config = dict(
    head_dim=64,
    norm_place='pre',
    positions='rope',
    rope_fraction=1.0,
    bias='none',
    optimizer='muon',
    learning_rate=0.00849,
    decay_shape='linear',
    max_seq_len=256,
    doc_mask=False,
    train_tokens=249200000,
    dataset='wikipedia_en',
)
MLP neurons of a small language model. Each row is named by its layer, matrix (gate and up: input weights) and neuron, and shows model dimensions 96-191. Each number is 500 + 25 x the weight over its row's rms, rounded and kept within 0 to 999. Numbers have three digits each. A neuron's up and down rows have the sign that makes its largest values positive.
After each neuron's rows, "fires on" lists the tokens most often at its 100 highest values on Wikipedia text that the model never trained on.

L4.gate295:539486512539447536449465507536475513489499495513488502473491473501481528528497472489515497487519509505504507463493522518481495479543475542502545556504459528514520532495514477524501512521511518474544481492530483462480488478484508473532521527506515475523469520510532557486546510503449515449
L4.up295:492510447535532509492484514514511494465473490443498501504506485498542520514490443504559511493498514516489503493465525490501498502520478558532525572491480486479537521508535501503440471506547465516526501502528488487508460473482522524542487513512483480528505457541500468503502494492505497492
fires on: "p", "m", "x", "ol", "S", "s"

L4.gate282:502486440489493505513509538523496475507506466491491510554515530491492487482491531551483521491477559495525499502465525488491474444490510537464440501484478510504520535458510496479533487476510531545491504535516530541538500493477483528522483496496522473478488460512537497517483534487464477497
L4.up282:486500488475469476527436515500488497488490494518515489520519540483465527456493478536524458513466494504473495514489508500477481514516515467518502496519517482522510478507482490454486464495516478474551503489474519530553496500490511477533536465509492486495533529490529495482518464519458516521
fires on: "er", "ter", " out", "air", "-", "ut"

L4.gate350:496457492484516472504519548465518544519480484490476500498483477479485493492465548585494493468493503542517492461490552542492501498494483485499502489440471480508523473482482480501507501502466459555506526501497489521492497492495478474505464455479554483505500474488490478531470589509469489481
L4.up350:466476502536508502520521502489498486501503481494473551489478472550489487479465497524481479474491487460506474516514541495543528498511481492506504512485477504517517475468503475478486488478536509539502485519477476497512501518529475496507496520472494526524501532496528498499488589472451457510
fires on: "st", " of", "z", "er", "ut"

L4.gate448:485502506464466459546555535533528506483487556484496471491512469509450515507510482529504518513441494499473511513509535474524498502507500486496510481524499500493475499553517518495524503504490522479538526463472482520523483493443504483484505521516515478506496500502447497488490502486519494512
L4.up448:471517492493544504524490503501507467501493498500510495527524503488475517539514501459453516503507496504486505500520501496469451527530510500474522487467536509514485454489517526550483524487452512560480510469476487455527538455528490503537455497534484510517503523479456518495528490459430516496
fires on: "s", "es", "ed", "ts"

L4.gate468:488471532461505490489508525500497524485487510456489504451525563497490510516469506519489487515545556537562521465478490542503504533477501456535517451467503500506492516509496552503499533480500535496521476484489481510524460492490487505519492497522502497503543528476523480495482510492545533479
L4.up468:528530509531482513497536548481486471490484486533491469507504506515482485483491523505471490522481476500438507504478527494515478530461529484448515482479479499513453513511505517498487484489525497458521468466456461525543466496487481505475499492490527497535457489492492503539478506531520530473
fires on: " an", " An"

L4.gate57:474487491441525470515503494470516523527516508492527510479532504471491475508511547510518516516482490500483556509499522515522496470527502483523496493528509484510487487500512483504536469452495510535504507478476545457476527504480506527498475498449498486492499474478504484475516445506504484443
L4.up57:518506486498520464497485454458473538479513514499526497536507521489492515485539494512492530496497524464482520516509455522487553481508468471479498503532474514491478504491522505467471470534464494469503509473502494525536530495497457494517488508456528527482543482491493507479498504474462497480
fires on: "s", "es", " which", "ters", "ts", "ions"

L4.gate445:489491491493577480484509535499482483480498488480507488522505515498523506535465505514486530512489517521534517461504539516508497533466464521499478492526483468535533554488483514499501505462501507535519481465507510471565466497477476494506525494542520519521512532536407513557495482507517510524
L4.up445:507508493489555517465482483507512451453518471519458501498546539540486502491481482537481447527540530530464526535540457468502500486504497479512494466491507447525544508486457521534525488487483461513495515491457495469481505510484521514521507482483499456498531498492478533504561509542513520494
fires on: " b", "on", "ill", "b", "c", "im"

L4.gate427:424517508521504508501510497460502487489538516487498477485462506501461533504510502497514467494497505473485488502538493490517530554478483502553511453499535483438513495485517536567496514504492429479544512472507487482522498512469509519535512498527485501485509495475497460549525512429457499519
L4.up427:472457549524498494475524523528493481524507507488482471500470495496473502538504488505451537464467496553427471537451509520507546495503512521509457485505461525453461522472538509492499488499529499490494492494487516465494517498477485494512487518487490520474545495510541510501511517479468501464
fires on: "ed", "id", "te", "t", "ated"

L4.gate31:470472482515537490485481501456523498530524536523495513515463513520501500516478489489481465514504497535483475517487503505497503477523518517506545549525513476507525521502448514521511488501475472449514510445470467534487505510493480500537465456499449526481483501480483526528467449478531498518
L4.up31:484519484491491499539511521455504453447492498512499546497544470512492477502547516520470483513506503526526470438499493499483489483507465483484477526497495535503430515448462508567496514482496525494479495519443448537490527487509519503534510483515511517472452511486507507523517536484501468459
fires on: "00", "w", "n", "ri", "re", "ok"

L4.gate510:441517483483531476457514469499541460571538524512543523474551496481492500448495499529483427538534488482511512472498489513508492509558532505513456508469522507479478479508469483505537461512460519512470494536506463477470488477492501468496508521472492507553501483539472494489478493478527487481
L4.up510:471492525496464505496493458512536526470508505484494532479536429497504515528503503524521498499453516470502506503537478544526502521531510511526513432484505463519490536526501519541530488488510504529496479530499530502486522548524487484456475509492522535494497465476458460510506502531504507473
fires on: "pen", " United", "ames", "hip", "ark", ")"

L4.gate12:490526424504520503486491512455508482509493504505486505470525495479534506481529480517482508520512512491472542507507482531461474482488477522483510472456537492524520462483487464502511442500459526498507439488484526493484527510515554490498492514441478543482538515526509504488521475476529468481
L4.up12:468470529494507542470483522499509503517487507433507498496516464528528508485473531532512513499502417440503495477535500525500518522484527483525473533447488537540492503464495480498479520504465533524500478503455500506493512516484485491536503488480483473496497470516508484529541471524514506491
fires on: ")", " and", ");"

L4.gate347:500535489508537542498531484528447518533506486560498486459475493503481502472467464520471473453534550495521510502495509534491478476520492532517509529505486532470516526543492537511511467505502510490490504453479527532504464504490537518520477494531507508466481512489487462463530517471462526515
L4.up347:536485472480468542520485468513528523440487491537539499482499535475529501459483491447469515522498476493497512486479554517468525506504483548502556523492509470475488489523461479487487456519524502504489543493513486522505498535534502509503498454524495458513510548540545487532454499501492467486
fires on: "th", "d", "st", "h", "nd", "ond"

L4.gate450:518512496531537475507515478468518476508484524501471542477542528526462506531519517484516460529534549527503537521505480511500569468543511518475516496484503493503469496482504507493485484531498533535507500450524497496492508470460500470477489505503458463493497543463484514486513495443474514524
L4.up450:467518529534519548500493487509472510481451486481491507529489490495517480540515524535520499472475512487513520458480511467488538505452514483501483479451508501519511522523483489485487519497514532506501493504525486553491488532493507563540492458518501500502544481462542536462493508485496507498
fires on: " and", " as", "ual", "ing"

L4.gate192:483539502483482464501553498474485471521494493499542528481534484486517531510469515499503505478455509535494505498526529509499521490514514496538504488487503521498560526488515500512526493451468507476472537517482460425542508499494491519480484499487549488507467470497506514498541555523521497478
L4.up192:506515443471476508513502474530483484464485517483535489500525460460506476538474509497544513513458507524471501503480490471528545493520492456482459501496547511474510538515535471504527498484464490506476510490491482489511434490475494550538527543446501518511480466549504491534480512515519479507
fires on: "ers", "es", "s", " time", "ions"

L4.gate134:499489501514512511475502505475501462512521527547487526520504503511496509450506547525511528522525503497514514498488473497506459496504477503517515486506560471517511526447490536502483478531471502479497497485494507476534480513441527473503491479518479529562473493452474498497441579499535506485
L4.up134:468510504515456482514473491504485536490532469476501469490513513490476511445437517532495488533519534546531485498483476447496466495530488482518507540494489530506534508492501530468545507504516474541522524506486486496461506517519506560534493524450466509524476473483505492505532450467536509505
fires on: "p", "c", "v", "b", "o"

L4.gate165:476522466477535480547463507518485516497494508507431475497501493445484531470495524525518496517515477536508497451468526522509480435506443500538476512504453505518497475506525514486549476499474504544493467484512486516518500472446489489474485516490487497514508545483501458502493475511532460479
L4.up165:466466460490551475520513476514516478478501507481528485528491464470503484501527535527466495458486531520455480498510531478477553503494495535498523465494526562510475498529480501433495498496442471504495513492499452551496492490521508486450469480488496484529490502494534480499496501542475500531
fires on: " ex", "x"

L4.gate268:486505465453478529509481514456510538497509495527519509503472497543487497465494498465494455500504498458532485503462523501502502467509475499510510565493520517545506477476461514475545518510468487524539500471486534481519515485475503525493485481505512518532502463529526448519515526493504504501
L4.up268:532510508486534480539512501450471472538445528494497488499475562505514475483489524468512497502486534484536486527538469548450520537514474518466479514478503512500528491511518488490493483505523524498518527506472492508447493520508480478501533456510486519480482547477515499498435499486479505436
fires on: " h", "ast", "h"

L4.gate33:489511424511515463518482528478482514485483498519502456466541513471470511485520510504477490507554549573495495529479506499513491531506532520496510505522457484519506447533455555487510502463515515491528476538529476528525496517472510488500480494510500497458480496524512538501450482537526453521
L4.up33:513465482538554487502475507454511535512516503460488476518494489484500496500487500473474478490551523549538496531503507473511511489514524475485474498538536504483513512479489492519538502529517550473510457499504518502531503474461517495564503523530553515482516558491526483482506485453521509452
fires on: " bu", "u", "im", "eng", "ong", "ver"

L4.gate466:498497470511545509469496505514462521505493504478482484485477498465498549495507528572456519492507515501504488507482501503496475487520502479531459515492495493478536480483490483455522542498494536479500460499536510512525530501537505467473475495561531470490527464522512520474488454522493498460
L4.up466:487521472518517488493443523471534491548510478460520495487527493456475559529468527531467477494503473503489467520544474509494490478470464500522453523506537500478518509479492494508494516484534446463490469499493487539485522442524497517478478507505506457554530488484489503473486507487494474432
fires on: "er", "x", "ong", "act", "ver", "le"

L4.gate338:517487505461485511444483532472542448497515514513470505525466524486500537514486509497474484531471514473559486481436493508520495510520544531507494531484489508495508498476514483525505479486476519511490480457501485512511506513536503505505495478463546499493492516498496512495465528540536502530
L4.up338:489515496491461492505524506495476470524507557535499549497471543453533497490517493462472463516549432496509522470500506490452472516507443485491478576514469541511515480501497515488502488523489502503502528469492492487489413528504526502514490503511489489526482483461513512502514539516553500431
fires on: "h", "iv", "ph", "rit", "b", "un"

L4.gate288:508494526479504520469538532455529500510523505513493544475544501532456506479460534499484523472519536497535492516519509456507471496537526441499505501464523490515514483490544524457502431498549485495532499492483496467490527531473492498505482500502507498496535447460493520496488495472486463512
L4.up288:538518506488513496568483468463486485471469466512523519531523546509469521496526530534505475504516520516485510518522500486515480537490486477504496479488476499503494468519500523540521530500513544525511490489488491492543495484502476539528513497545496489523459471486457438517530457514486501503
fires on: " ret", "s", "enc", "S", "ed", "ac"

L4.gate96:477479461484506533521452506556494522530494487492538529518479475478414528499514463493508496494489504494493496492506491485487558509548509502553536505499508498503507507482460488501533460500519506514522476507508484532443518462517465493463516461477483540493482537485461532511485466532488486483
L4.up96:493456427530470548456523508460460522490506469488513484502500496496524512494484479490523490519495485527504543458512531475481491498493552510504475570534471493534495543512498493514526481499494495515525487496491489460485515484524468537476520491451513495469479472520519442503471506533558509507
fires on: "m", "am", "ol", "aw", "al"

L4.gate292:510485522545529486545470524543488506504522481517508469487453502524433501536537495490560459517506519530527473517513536490521508475490524522526517505517504519473505469524514464509482529475497499476503539499490497508547482491474500527503477454459520522454506471482531511522496487554498464489
L4.up292:512505510513537501477491494491536471502486506487518538478536512531485521548447552528495553524473500518493495490489533489485509503494507492509500522533486547488466515528485486548531492493486543464476496514519517471493528507489479477527468510450474470493501479474535505498487546495504459467
fires on: "ed", "i", " of", "t", "al"

L4.gate64:486505527452436504501521520467471529500498503483502475485460505512506509545453510521453499472457469477536510508546529485453502555491505513491509500505483466508476524502475546519511466485496509494526554474488514526487523498484523494492506486484497527480440533481526574530521484467500469524
L4.up64:491456528474487474540511463474492487505486525539529512491511484468546489515522511453470514468510505490512528531485435500512502496534499506479459503497483458433489467499488513514514515517504524505451516559501458511472487479473522515519531503515487514544512532529494540497514497519471491493
fires on: "u", "re", "n", "ant", "ar"

L4.gate301:505511496485511531542521520438506495485491515504500463506532482501480493523468470561496503492512495504506532552516489512469460525504493503537464516474465510542503443519497511513483494514497556491492480509468467477542501502468512508534514479509466473485490485495516506502519507471493511505
L4.up301:449494489461522475481507519496488507503478494500523473497527539519487484516539497553507540478545497538497508472512517501526456487568512519500539477502487515546490459511481480481490494506489488474481501460523498513541491515511523518538497510487490458519494455504502505501449505503456514473
fires on: " also", " only", " not", "an", "ly", " has"

L4.gate354:494490516478478468552516507583483532493529511556471481508519482461510490465510512516524514540530485496523501480509513504497515520483517543527491498550522481548540490510499519527496472479479486502513441528535501505530496496501518516504466528486532463479471537487487516514502487483511520511
L4.up354:480482507513529498494538527498508441514484516493531496500478493484536454484500465497475534438485535504502436496469485498532507505501493471515500478467480513474514506513536501499535477505532483476485503456519514467520503514502533470493488494481499436522535505555562489494524519492507468513
fires on: " –", " -", "ograp", " —", "P", "ord"

L4.gate141:500521532520509497545490528533500500475522445498466495521514497517512516540491510503497500542526520511525491488494509474514505501486482446492501495495507518505513490504517464521536496507455481508472545460492553492474529458479476466529475498490483512515499514488533492508449498507502510549
L4.up141:535509532483487532507506488524533557494504511520484484511539476533538485490511492457503533497523480482520482518474508476533515498491506486490514457492526453488480503476520499496516493503458475521525558503522512472487529446452519503469469438446515513518543474467485488477484442508473505505
fires on: "==", "===", "olog", "s", "om"